config.yaml
hidden_size: 192
head_dim: 32
qk_norm: false
attn_scale: 0.177
beta1: 0.95
warmup_steps: 200
MLP neurons of a small language model. Each row is named by its layer, matrix (gate and up: input weights; down: output weights) and neuron, and shows model dimensions 0-191. Each number is 128 + 32 x the weight over its row's rms, rounded and kept within 0 to 255. Numbers have three digits each. A neuron's up and down rows have the sign that makes its largest values positive.
After each neuron's rows, "fires on" lists the tokens most often at its 100 highest values on Wikipedia text that the model never trained on; "fires before" lists the tokens most often just after its 100 highest values on Wikipedia text that the model never trained on.

L7.gate219:184181130113097126140132092085135126123122144134135093087112125119088155098089116126158175094099136141075149172139145087117103170130122117126104118069129130147139119070147172097136090123168114146151139122108167064199114043144089206117153169078138072195148134159158132118147135112137193126111102141153182107131150134145117188104192157169154125150145162151139142085091110064131149097140102129153104125106166144130120082082154151081097173117113167157125135115109166196150200075159133143137123176182135204169134073046111107087150088152170141091098145148140114174145107134140115149
L7.up219:116149085127117140128170107117146154099119137090163192086156130154096157106102064134125185090132153100101146204164098121142101215136078148117149131110117142115160108127136097202151119156160127100210099164117179089110140157154134117122111140185109112179133194161144141135152097140119112121125104122175217192129115170121138159146120101083151075140136111146118153086112109080110119165184089112095110138147104146107112093098146155065108164132155173096121111147114161157078145101164117067038111149135184129135156094093098079094182148112146156133076076095093166174116134126106089151
L7.down219:112093133110154178107162186165106184156104182088146175185113168175126121143125088129128146070198112115158124123136108185147164149151095159156143099131157145072172106164098092161132122114107136142193112129140131151091129182153112070168150155185133158142169181081182110142114115153090110146101133104124080159125087144098095097146092135057125145117113073155124130153147076148115132166170144084139124143117175099154105142128183171138109145149200160027124137152141143083105085124138096128088135130092160062084130111125116121188141192126093163120148171093124160134053122116119158102
fires on: "ent", "iv", "t", "ial"
fires before: "er", "ur", "r", "il", " to", "re"

L15.gate290:108124091142137080156143081100165093105098131113156149144131176130131103109112110102145121128153163123037134157156106132079130140136135133116092155111126129153174168041075131176106207109135130116172087147148083139111085176118118191116171099143181111139163153087190195069114159091150193088099115146093094080105109105144109134092088120108144098159113166100121138185123128132138116151116104122102123145161053157110172141077124210145141143072150114100126112149083104199191131122132079128150123154165165180136155126164170124108098159097146156094127152158173113089149167155112196114
L15.up290:065131154094131148123074118148122151175089157081128167133089138126072158142139114204203094131154094133122116164175133085062098174091155120116189139117193153159066082165134134136141167117179116115170136107149101095101091127142099144099098151087094079132090090196145148137131153093130159169137117114067125148100058081137066120072089150079154152093138167123119157100119096143132112101125062119169168102169058155176088134144117132110203115112110177092123128125101177164134112190132105140121119152169125147141108097155150105151110085100118118120139152171119119118155143178150163082
L15.down290:079129135134120108167102064192097099129193225138175074111113170191134090093181080135112121126127103142108124132139166138117120119161102134079155054130087125118148114116147108148121169143118054116119116149120145150189146185159162144135210138125137141161158161138129100101126151111184160180099105106143137103122151125133144148076103139161092143070052193191124147159118101161150099114133124097157148112091104174176172087103161169119147144097122125072107100163100150137079161079143122128119132086142166072120118106191208103117104163091110102098149135105119130155136096113096088141
fires on: " O", " o"
fires before: "p", "ct", "r", "t", "w", "l"

L6.gate317:080057133158113178162138101149081156085173099151148072085123085155081095047164151130081112144157078130130111147097131095114160113090158116128133160098127144098054129167078157161081160085170095071119152168169111119160147105077105150098160090132104163115157074133120186121099063212105080094117135155131142076128130133152145118095112125157146110111121141134111090151116111083106100169191116107119146105110107096161069136153166163133092112120104187086109134125134105151106069044157105112176113174140128139128148129104090077094154147113138157103117138130129160155118102210095162114
L6.up317:176127165162097115144126158060107156196120125188140143132043112111157120104159139180088110132107177128155104153134163118069167091070045166155165167149155158108175140174095126115130149102130168136063096096106073105109096124108155138110101135190129141100133109101117153142130129182164057177156142108104173077128182154127143112088098105138109154076114118119065130140123128130134073148187141135137121110126081109140142103110067113132102144050075107203125164114144088121142098057123178131107130144146131136092130168122121139150104142139179149069187124154174113116184092124121134133
L6.down317:157093105117107156099096120128103118164152124123135147104102161091163135154096160170087120115183133155122186174116142092189121108054139090120203150161129128090150156104164123115129186100105050122088147145157092131085085161124134135142108155102139175122096136123114167113108129142152187147158083197153107121119076126084085104140125137114119180121087088135116108169144102109073133151191106119140178148102131125138116086177105096127143163059117100198132138106082165050139180123160159147168123181165110179118119145133113143163144115126134141038173165120195179106141099162148072084
fires on: "it", "ed", "ce", "ad"
fires before: "ed", "ian", " to", " for", " by"

L4.gate354:104168155095096094143065111147100062088138109162136161129089119134142136096153069140099126135101154112087145111119189120154090109089194207046141106129127164114155091132032167077113142084095154159117082071137121170108113127135124117082112198127117169115174113105135097072118117086058210104110143138134164097147120123117113151142157113166114105094131105121089095166126165142185122105182116153210144110117132144142110103165110078132151132089104073132102098183129130087146148162096059174158086137181179128136141112151159143110117120098158123121168097141126094132104125133130114070
L4.up354:144084181144129147134155054133094167087135089111098103173142114184063126132083092098122109089122113105148115107087135091117145127145072128049135188113103134109094159193109162082169157121170132119077133075150130086146096158113167135063134163152089157093119081155090125116107103159090122148111132114088115132137130117132109097124152128096105123180081091147152120143161124082148135091105134109099114193150092104104111135176164098170104149110165147149105163149137197187104137051131118133118098200115126106070200138089173156083131083138102172029123139136153137165098159103130105134
L4.down354:132132093110117135109123111126114194139110113110064165154116187115113148124095097114151120142137062122128164115110158140128136140132170106099153087150125143110090079115122146063102161151129161188094159096155121137135090096081147120102162151158112167164150162114128159116094130092060154133134140194143156112132086138121114149143144198152085136165116113175207074169112182101135128158151151121173135149180096103147166124147145066130163199158081094105113177088081133096122186125166035139082104148150144164116156136109191139085180179090079169128113051093124120121145115054145123138
fires on: " con"
fires before: "t", "st", "s", "c", "v"

L16.gate81:149132183092138101182186141102189123140125149140112130135140058197119124146106115122114149055126110157108109134112161137170136146046133078165128079137178053170096143089114140101146170120135112080110139133161138157123150148160121135130163185115174079081131146098098160129129191147132146137128181142082087069078128130108089186089102112127161145068164162099153160165096138118135144132137146134141120171149153160166207200098113155102099099162125113115128152100133150139169119106182106110058124107129132118065116079167183112148136079079092131085132143161111114149164135109185144064
L16.up81:175101122066151112132133112128170128142140172131075181050135125139102093105102144191198138146150126171136111137204070100088142174153120158133140172141183135091087194101139135062141150132143116149142120105168067124143130177075146149133079110151166161084114128153141127154133109138145163219137139178160139119090151107156132185095123117113111147078165152132139138162133173184110094101105098127135156173173104147150179156103103119128093133127157086118081102164082127115030171140159126109155127134097131144110149042113106125185125146119048106117111142088155135105157121092123137169
L16.down81:135113096113171164121128176145092136179164176092161127122132114129164123153099114059142103202138099136082045138111087120155131145193093128164129102154090170127118091201162151146119121141124127071142167162119155146093138164112125087109094090190135188171129096105125132111160124094124103132140141138132165191096083187128151151129136173158099199085096155135085108109116168146133090119100132151121186136130138190167116130164124133104090166110131156072132154107182102114116190071100144145154134075099053093093114134144180102156199137157118116100092114099145152154185081165147177117
fires on: " o", "ra", "ri"
fires before: "p", "t", "ver", "b", "ut", "z"

L5.gate176:075085105106123122171130114119125137099161122100116175157139107114095061162151074131130100167192119151145117134127093103109092189105148165096171121126181048114162110170142177151127181097133129103101106148113163154163090158104054081138139157133102123126129147075099145152171130097113122121062124174076138109091151162078144171116100100172098163110152129136193119113032126182087136075157105126136133118094112115161161091135135119119116117081113063107166159154156179167133140058124147170137117119096135201089104141111150205134140113128089099148137118185113118121127190172164151165
L5.up176:076101133104144147125114108080184148083134166168138143121132152156093126121141092156079096136139140096126172102105113222106154145171108138150105119081117147118172188157154077138185121152151154105134155125122108106089163138092096117138091102132105094145090151129072110125157116113160165083123074152078103146078137150102117169040095117146093123169164180141124172115103120134176123124109163085168160103119072096188152179132137139158142116141122125146111144204077106149132167162064127135124161073072111218098084077133107114098172151136129142132116077142045127100170105140109172174
L5.down176:128127155132124159173106109114191167097084160107122044098080166143095151161158130129073074132134106108126145128121170211093149140158138126132134092118084183126139148141091064143173129178185107104167128111131130133103096147113150128147148109152084129127180115160073131124112135085105171061132105097138085146110072150137122128101122153148118163126069187182109217165144143167152133160123103082200161080134078100168153153038107157144124137154179159155104086139088165107154110102114119115087126101136168124114143162139137134118132140139075152126119079158173194100166103059146145114
fires on: "ul", " o"
fires before: "ation", "ar", "t", "l", "us"

L2.gate36:152068107122141123137057103152085161149094105068137127124144133118182139158106139154130191123143136165155124096109153101110179158167099152090131166121142172151155166137101151150120126085097132073144130139036124173106109149171136154118143140129163069207119079174158149072138145093114127130147082094101170195157063120167128101156099124104158108160129128097148128079194148115138071129132159126109052087101125107112134138221133158158165149097108120161105121203133126148117143108101115147160154176097090076093180102157160159135141126127136146077168142197078162136133107104160102094
L2.up36:141102100178060108136092106055120146056085123155106132125114119119173134178180174139107091121075122075106120124086116151072117111131131114145109118087156140149107168122175119165158136116081220162148142115133144153112150163148137111145108156085128134204113106112081120191124078081110154125114130149131156153169116127107124145083106145092136167097147129128168152195077150147170040179146161147077135106138149135150115104126109087138123119141150130101117137182203071120141150173129148140153175033155120124161201108148118085144151124093076119070146112138151134117165110148079173159
L2.down36:163184109125106144131164154080119206099101153118139147112214141163077177122151135100108120083144131173116130116120145164127133104124174142112128107128183061070191127129115103123179157091169135137174155080146158096147121087119144150142083169128144108143120138129134114153107104112094078140117095088117098040149084185078114066118102127103106120159097222144102126159136142165102144129143140126150123066141133078154144124091110082135165049113115152147155162108136089141080128166150070160090143160140162168124178148029158147107135066108119137146176124183128138148133095141171137130
fires on: " n"
fires before: "ew", "on", "ot", "e", "um"

L3.gate60:112122192088113125125142122140091145166123097143109128138102110126145106090092122149101086150133120128132116016091100159129183095130095124138097163122094141122155174114133139131170140132069116145105090107098085110131221135135192100152162083128135107047124112120124050132117159108144139143102161043167059189134135079119146127130169069156070120160140138154140162130122127105120097110105142068138142138101091113129174117148149139142133129136182188158130145112126080140117110142100169175169136112203146146058108143080108084129145135053093130038149102114109093146164150091116098088
L3.up60:129146143095099153138119137074103115209153141133053126116120148142124199059130162113100149171102151177085130093103098105104136131131142120150117185147128114143119119137125150073130187155117143128106147072089086078122190204158121087126105119110135129141102132126205078100081156101092126096146145069081162107166126099167204152054146067073137150102131153131101105138134083063130118076152139127153103123109115131149130129143111125111111113046172162140142134161133097094183060085098150129144112199115107081120045147091078124135166107119105118128134146124115096106164140080129132124
L3.down60:154150107111197140066142134136106137157159142088122169095179127142107137098133172130121166175155135155108143128155087063120100109134152145180116168084144144119112175084145167087097107114175135096161217149118104137066157093130120058145139138145129165126092165135181146109120129112118192161155089132060159131162192137137125191050127102107136143100192102143128151144108126101102120130139112110134109156088089185156162163118087107095097126090161094106156122201201135104131117122154159122161090151152167095134127099180124055135142161164118154188140128146108103125190080167115135196
fires on: " com", "ust"
fires before: "p", "m", "r", "b"

L15.gate159:170119086153090139139112109082174139113106156119024123152115155121166161129107094144148150076154163138129149004153124186117153153113119082075137131111158086069094105106141143073126156080047150132121144151142092149094065068155144125101153134141150166155180148142125117113139059123148175124140141149149158124156150132143125096140153172173119129132129165094115098140155158061106130159152156092149171161166159145097108096115099165166114064126109082145086108170109181069122054146108107151144092114119151141157157133132153094144058109133174147125160093080097120151114128162120173098
L15.up159:120103147099133105149177122104123153108103087146060179197126101133078138121126161160137134120183144137104167148185144114103137151128129130135157089184157145106060127087152172130113182115156096071131154089084137153106085072132136139108114165145161110126077116123090129141122071098053120122115112123135114129186135179121109192153149106108164146086111132142177142112204132069136144107088149110060139170125112132174121140109121097117055141156172112079102058181171137162157142098138110162174122138110065147072169150112149141135118168093132143068104125107082118141071139058200157135
L15.down159:103156120166120150167098114123135123133161149059125113131105137049150153116208138143125148079122106116151178092106167103082136178171188118112096116128145128110129108160138149092121169143078082083128139158175129142157153084162130131178123130155084113131192069148105165109153137133138143113206167116105152125143114142108167147092143127207097095110206147138140074157150100052135091156204150064088133146176161085094148102146149145088169099118139184114097104138164156155122160119109168159074075134173169134151131147159178121100117083164109105165054147100095096144153146146121143139
fires on: " con", "en", " \"", "ul", "er"
fires before: "t", "v", "s", "c", "st", "ce"

L3.gate362:099157106129160134149153155148127154182137123147081101143038103121194113135155151151115138078130090114153108133107119108135106194148117147102120160113089096105109128148142087168071118148187117083137109148091151179127083179131128162145013076103152121159141130128125094156144140100155115083112144138125110093148143131115136145113188108186124125095128160113064075100150232122171170122118094110145038134148138150178098098129173100127121097206142127136167105060185097160125141149158150154115130125144063158070163154146157107111114144159162155106132117157103209134110118121146145113
L3.up362:047159106115110073144109139104161155123139120121147129157146146097124158148147186157148122129139105182148186097090140082101153121189116135131142133121185141096159056113128121109165098109116128109158140114155168118109131166121117097108096095098136152136121128163121128109069139079187097082083134120044118123141143148111110141080178113073128153106116211160101079145157119094130091177088151105117146135096113096112102135081149199091126146184180117172173073138181135153154143129119123192119116144130175164146126179119159161034128130181116089079080120145139141119185100143170192073
L3.down362:117137073132108154203095100177153102195097138126140133150114125163137130113130093175120161152147079129147126059093102134151145178154091148187091116112069087058122061096140130147138160154127089117163169139102133094148159152120129131138087129126095104151141116170111176158165164137188116088171142167152091109142125051147143137128088088164166160135163176073100133084131143121159137150193071099186139168165155163080089104108107160160161149139107146107170126085131148111143158131222109124120164166150114213101102176100107104167128131194122105118116155144112115120087145164080116107
fires on: "ak", "ag"
fires before: "e", "h", "es", "ing", "n"

L11.gate92:144101132132113117093104138160145144141108080135123156123139103074135157067111100171130085143138081165090108115143108134117149135096092091061136185108115114173177089170152115118124103108197153097105160123090165079143111159152123181112123115161101108173109193139180126103130135106112098115169105116148183134095100151118093131184137084113144089130137107104130098098158075081115124116136052088113092177060126152095157138159108185114110136113158139147077122154159199103154111126056153130119086122205229120079110163081150060156104145147090120150112187130093149134107143192161104154
L11.up92:158107124110149131069116141163161142124147097073102151156129140125087139109151124131149098148159186102105128168110092166141179116100126202094069130142133123197196101148098094142121102135093172105149199112115135102097136184123200161083178117087082098136133173173182120117136085128091114167101077131092180160134105147143158108134135091124076074150128159107144101145164098103090154031121093156160109111120089103147141128134147171124108090150175163124153110101116161126174153161105099153107107105153180119078058153144098103086087090132094121079081180129082128202101099130122118154
L11.down92:139097143078152121144130126137144143095106141159133117119094161155126102103152093138160184151110124139120085116142102136185129186069156190148081065089097156196187122092127159165151083164090209116102120163151147104099182145115132053095169130117075105107123120150183101088120110086141141192127113187094139112130124126174148074138102095088085118115128125075094168127113118119173183083122145130162108127138145099092143111129185131145156160167177143132104142124038087162132094128144040097133135122104184107099153102120073113146043113095131170105092113162081133105129111139145098134
fires on: "ent", "art", "b", "t", "r"
fires before: "r", "ur", "y", "u", "ers", "er"

L15.gate271:148126146149127105091194097149155200127146117147172136111052164140110156157180134114199161130110097078076163176105164138133136193078093165122067097204146150127123094119122111110079144112114113104168115129112126113117175127095108096144152137129087148167093083124117129124101178099140139114130107205138112152109128080097129134130136108114182128130095122192117112104181133122097144162095141115119134151118102118091132131213130151140084070103089120123143140165107072071153058081065155181121183133173163158133162114172151117130083131108148107155220186122089155152127143127137127075
L15.up271:124085088135114133136060109113153193141107113148157141143138091134052107118166069172131107127170193103119142132161117121130159122124134056114142114147130121156076135153134127145143173139074130104069108138098106116126135158130183163074178079151132062133094139140077163112182107127100114108166135092150141186077138053148125049160103150092079074097154137094146174159120144139197111080112170143169107095179132165128185174101073093148130147127085133132060132203113142078131126094130130106085101158172103178136127104114104107147146100099130155117136120176108135130110099168167121070
L15.down271:155167081141158108117089118080154164133163139057124152135116173169059173126053103119131173136130124109147145108070177116149170158148122194153101167182165096110143107100115100114107165112049114136157116182144119152174161120123138090094090176180107062144127147126071136145143139089127121187125095110106108079139048186126102102089119073116121156072159132145144178164085135169143138134117116142170136082119147157100078094192163065084141140121160088137100193117071136123131151116143140125105148172114178112153065120099159132083160133095123140090109168154131114097115149160140124146
fires on: "ed", "og", "em", "o"
fires before: "y", " the", " a", " by", " to"

L5.gate39:118097145142146060128157129105123094123227181139124096045113130135163163131099113089128183151164088129095111114119092158084140168132125115109115127159098137082101124098077112158141163110140143079159159072104169147142102128129132112168155119110160135121086148148123150115129100131115149102208124105133149154132152133167129173119136123047057133146147148172125084150130144133162097089127099194127182081063118170215190171130138145183085155209149156137055152109129172106109079102128115130102095159171136100103095161089135123064088160118183112096109137130149121096129102097144119152
L5.up39:173143168104118146124186059069080165118116100114148089092124123092135097149125111090082111131084100148052077161100146144172129099108122106107152180148133114098081178164069109145158128102142084111155158084165103150131139131104091127131134083144092139138116139150056086083105157126144110108143147066118164121166075097132143168090170088187134142152133134100149174130109104006134113106115128150132130128102136184191130145150139053142107098188069147113143138102166106178122120124095045110112105157090102162101149133105161110098099137103070163118106102104104142142158080082152138125
L5.down39:173147130123179135115191122126129160127144095096099110033122117130089123098081092177086202132081111158061098125111098158176136135182114193156120149118187110070129144149121091136111135126123106145105131100141129154112128073111137120122113133082171123166090158129112134067106119083050123145135086094136090123122131133136145158081115089142170181104203119142114166129157128085149121153152129190172130151067141160139144117117133099120158078146124069107130149143123079129079094127175129108130099115028152140164135190058154129091155151125075152178136093161092197112149103139120125097
fires on: " com"
fires before: "p", "m", "mer", "ic", "b"

L6.gate268:147134135056102157098150129146110120118120153102065115131085157184153194118093152109106135084168185139147195136159165102088183080122122186090115159105118176114109113114121172105137158167121180172173097104102111102139077119141200126134093145116094147082153135122165170158090126131104130155088119129126163133111158127138118140115102117103065150216171101123141183109108146044148121129136106128133115108124098075112087073105148136161153138157144155101097158147155100162119087131131118167202124106105103138111092121156071118205184131175113153143117099115066131126033145081094127163
L6.up268:130180112074148172169127140089127103094115132139088124123146112131152180087115122100089112075165153157164120087155145113186117094119112099139170147164052167108093077128059141162130182121137127140134116163150176120174062167140176142122151124098070153133160058108086138150163153169116143089116131120123110135096164102124130147059140116099103115066140082124218165112089191153226124106109141135129125092115105168122096124130123150155158115124165106162056110136091085193171107088100085189154121098111145156126095093079153156098098130112081128133051132134106130110124110147102108135
L6.down268:094142095129112146174098107153145177151089118122112122097101225072128155141128128156139140141161128128168156121116118174102188186149102143075132085124180104076084092132132111012164148122126135096135122074141160140127116137130117133125160164122085130160144081127086148080135144088097066110185081151105100166096128082096126114102085176140119165136175140161081156139133136069046091093152038088101159148174080114161090100170147099130184158140086132103126117149135082095089123105151140129137150099135149108115136150117078141174148093169111072116136120194129094115123167106106147125
fires on: " con", "id", "c", "ear"
fires before: "t", "ent", "st", "s", "ch", "c"

L6.gate380:146163145136098145142164111151139128108105072108102123118169150138122148092115069163097075099145089145122140090154162132183085202124143096167188139149117066109100082151097159086088113132112130168066120135142153128150153194092104135128129155107110158074117148136105104112115111181093129090171177133142108153149141166198150118174093097134072139142188082079154116178113090108188110104174134112151147147137078158147097114170129142140155106116158166126047142133159107092187118109120116065108143185132105201128101134144169139190149078111106116143121118066060101102073086106128174109
L6.up380:171131034094128168140132080174133142072171086156081119164131103135136150177065093111159149127062153167146120144162162139094116137113080154115153100153118131151114127149141068121110150103106123161100156123150161125115139133167144206094159159122112077074157151118117157135162113111101162116087087118151171159099113142175128114200077138181124135109122109148123099152126075105168074114205126137079092162110137093146151136195141104162171028113136106129090155091158109145171172093130178160121145144163130128106123152137137126113088190084059180151118128158111131081127179079114152130
L6.down380:175173148143161150113120106172111159125103160109095146131120113142112148096104148151107159107147161125118108086160118138107159129109023168169185127193091064113083097174136192107109184112108113120155103131121119117064132099112182127080193093126167118113163170074127153120181138192145115157152182135124124076113138174127108020127115134165115107124153117123077087163126131189167104137162137113121119147138096088147126136160151109096128159117130129142054154115165109056106147110106122129156136162102063108071141133125145120199126093158153180122118124091152068087075135102110157092
fires on: " con", "el"
fires before: "t", "s", "st", "c", "d"

L7.gate8:091087111168102083082136145067192124137118122063082166118155086102205121161144168110121073102124092159175102092126193101090124192147095141149109131114186205168120114099093098119096127124093125119103080099126191137097116105103098124144127103137155161170052112186139123138145112108147152140118144136165152126116128200128131161130111124101187148166107135133129105161181165132184118113119096014170110137125128086119109104136159159129143129108101129078151153150130154117120091151163138084162116146162086107099136137108101175133154130123149076170203096121139052179140120121185145133
L7.up8:126095085121084045106063131148120112101124120156157135126180084098127111163148164147067116052183149121140125059106070112132143169120176191170118137085134168144135133116120104122097077133113111114098088136067108135111118097122070095159107128080130144181098142139091185122162134092104119061047133118128161155098121154199057145157099081096167199107084130091160146138160102114186131139171093112133155086130112153096139172148176166130142157134091115160122117117112168129142129157119148145149163139167105144141132147141079149126144179132115139160164112127139113070062145144141045129
L7.down8:206179127068123105143178069173130154110154114192122129166128103137116037095127126145073217083111099136142152129124048118140163122112100174114127142073094077168159123157158148109105172125120096122168151123173139112186147135138143095169080109120160098122133122134071136143148120170108133116160148111111136094207139075190129090118126151100108088076148117140117174137078095121104153162149126168088216103128166118144160116089141099109154097183095107158119155097195106151120190137108135109091090129115117165092165149181125095154108148135096145139080143140063120131089118123119118148
fires on: "l", "art", "k", "en", "ing", "ir"
fires before: "ow", "e", "ed", "c", "on"

L3.gate277:127126142150104143127116076121193139122122195125204124135085146105094095098082171121114112080102132147074158116140151178173094111073132158138119109117157114105107099103133192124131111163118147141158207136200054167108117100092154118175222087184119140118096168084103152114166123068150171130159120146107153105108102107137126175164093073115134102183176158117123113147139163107126157127154143143102106135174111058148102075166138106120191151135170134123188112140150156142109153056149155108138087111126098057128146129121142141154138067115071153108116165096081139096171113121104128174
L3.up277:141113112063117141118128163169136091139062095100113149124100058134068135109109101083146138139148116135143127090120142161140122165077149111184146137071128109113100090075155096067089116145129170119134133131123070115138159118085141145130168140145099140160128151175194145092108142100145088136142125170105128172096117113098126176173145124113082120203128147089173136124129182173143137162192207119119147128156119097080164131105094133097119145104128185096094099217106110148072112053196119096185109096109068089077106140144143163111141101082094167126084175165080119106116180142114124159
L3.down277:131193116095100142094087148101160164119138105109105140080041072108129102126110131144126104127105068159113140115117159138120119079088053112128147130110152117117090148146157125079110156060095152145191126160107089126109122153130193197183136140148111104122151127081122120119138065127106046131174083132145145078096115109100123156125151094096165113150193122140126139160147098194110133139125159137159137128138095147090121148156120085137151132107161167136179133215095123178103125092144098154172071154058117075108120148073196140143084079142126135087080165155134175193121100121137174156
fires on: "u", "mer", "e", "n"
fires before: "g", "ic", "ly", "th"

L10.gate245:102147108085129166066169125154086141142151147136089090062137102110122147126122156138090113093131070183144174178129156117198116130083113071153114109121137105157135139137149055098136035151086090105100151136181137171127140102118095173207083046082087120060187150147166155175140156096122149104106114175120078137149162149096188118114137155173098181094135118161140130121114143132130142114104104119157174124157145144126121110122155141114107146108161153144165125148120120139190116202092132138193040128146083086127145097083146133139112099137129135100099131146184145173109174116159170121
L10.up245:101121163113113106131149112136180134090117114098144160157095149139088057119070165102087202097101119144176110126115119152087123146110165112098053173139148185130121104100117162172202130136083145191075153167069142128194146159092097126163139179142170118090082145144139104162063146117179116145137134085160116101104138149113129124163107153151137098102117082175140120131126091116058101073108096108120114140151119115148151094154093101140121143104118081115086167043152128114160134116138085141082102118148082151048143117146142225086170158079116178127126162135123085120090141140101153094
L10.down245:060169120151122137074120120153114089142183123112089136037141145097149180122140146173101147082190090199117178174130139124140052082055163132113118150118144134184152102077146093142131088154106127112129147151135157208108169112114082137187088127095126099073158137133145133148071191113167137068196132186190095100188113104083160140105173131152104165086199145151119137076140091126119113139136082100134174103135154167099115110152105168139131152093163140101166144108123120138134084122110146154138125132160136157144142068097137115126093095062128140112088107113121140129114116132150179123
fires on: "19", "il"
fires before: "8", "7", "4", "5", "6", "3"

L16.gate347:113153115157140174162112150164135141105102126019130098121121139142137166106153136133118122118182121113086119120085133122091131115090093141212088109117123183077107095117202128173130197178111110132185094109112089102168167077107115152138135143180087111102162096099133075107139099172184155104074131096157136170149097119114141112125102159099151098093115150188157116155154129106059113085126084100170113167055069116084098126079109166123157135157165136118130067146107113170143134150102150145167153087121116123131155120128163146179170103144131158176181161161140131071098191156146095182
L16.up347:143120103150137113155125104137141083157146124109105123143177176119133153143125130140137115154115102155092152147158113066138096099117182139138132141076100110090154149084081166093093177138119180103100053125108146086102080142158146125112137122088147069090150176115080159171146148120137155139145134164112149094053093125139078096064082093129128181055173148095131131174146141143100191142146100096201188125109134144176097144137154134116155109098158176126121084055105172151109181092154075050107119047116153119095148135144121094101142062106099112146102089138139133065148101146153189105
L16.down347:123122108150095150126154117109149104164094159100161126111080159165089130154118073188034062152140121114134109127154141137097166107109191116202196117115145117118164154099154160137130115101112089075140117014117096175113100121138112124122144136120121102116081149087099134112135132134069148158084126173110086132150167113159155081110131094160102208170072109129106140104150126107127176129149156110129136139104215194070151113120061127116140062137113138104138126116068121164097116114094113060108191083117071118124123109053146168143159150123152093123101146093124141147150107137114152148
fires on: " O", " o", "O"
fires before: "ct", "t", "p", "l", "r"

L10.gate117:080128084108162144115159137104110078134100180083132111063139169170068031094134140154124127154096102071165094053100149112117151145140150102100158136153070117121104106123101091157073126116114187158102159133119083163204113129192123122148137103146090146125125168163141163116109116152082131171117146150104150167143175113143105103130085127098088143131160079155155129148138086186116188150120119097151154117108077098073191099128139121144182098104137173125127058147107148137154183164116126179182166170123070111117056099112156112123100156105189139167183153132135096103116144117106095106
L10.up117:120148126128144112134117111123148099111159053120080156103066125115125182094174091114100146126122146159161114056125101115138152101144090155113151126089149122155093130146061060151143108131147088140135153125142158132133112165150123117156149167110139131075161062099140147191065153162131068106132145112115052129149128186144146123100034104118123069160159124168142145121125131076132112193099083109105138137128090131081178128131070091218110148106158087157114128125124155121189121128093086125100183160153149103050139172138122148158157190149098114141148140079181125161136108081185147181
L10.down117:125133093092114150109194152176135117143100125119123122072191124107060135180125140187108114149148179117060143065114147130115180132170082150134134119186132140118136083120118142153086155118084130122127177152162066108163175145073122134084118157177117104157147147185135150152164107163084131049098149130119126139175106149182148103113113124132194117108135094137143156090123118110128168073164122120168161125091119082117091085087200171087154115160146125158125186188077118098075121165083106111179136110120184113093091116119122144151132096166112107116136143108102136131090192179046103111
fires on: "ain", "el", "art", "er"
fires before: "st", "f", "ed", "y", "s"

L4.gate126:165142112138146142107157119151183167122089130085156134217120118125178064111103161109092162148133138104152143157138093086164161091169154127091145161187146163128139060174122079108146103187126117105104126162115126162188070170157132149166108123116120106111155129139105095183172139129220119118123107110133098213165092119068122120134136112150158142166067111142139129089100113142159111202050121127152096124076059113142160106107159105133174144115111081089178087119106107177117133159170142150167126128091091169149122106125128125149148128124077124139058111083165080165096091158139168131
L4.up126:216120132155163069127132074121174098135153063108149091097117096082143155108137198139092100049130129133119086168102078119126118114142149052129174135118082127147126119145190049136147131171126136162172177143134108174110113081085194122107150166168103130075106133091135132130117139078155119111097114084137084139126173177106124116126117160133188127194118129154155097108102071108106111107083101148139131154093077114115122059124163131110130126040108134144106082108185147128143178093103167152113132120163110140155120082104120139147138131097095136108076212129171083143164104143130145102
L4.down126:129083151102150189171092120115134136128135081110141170143106127112110129083080121146090133152139170121070127102144149136157178107163118151137154175134150180121156025126071168113149127143104074076114167090146109129125116162157103110189056115120097135180135130150138089111100111137197115128111110139128116152119111096101073063137148157127164170108157168169091135144157074133090131136114069160143197114131146096134150146126110191161151108163118157067175135130114158048139115187135120156141092126163095084153099086176125113130116122080121179151091194155152127142079167069104200134
fires on: "19"
fires before: "8", "6", "7", "5", "1"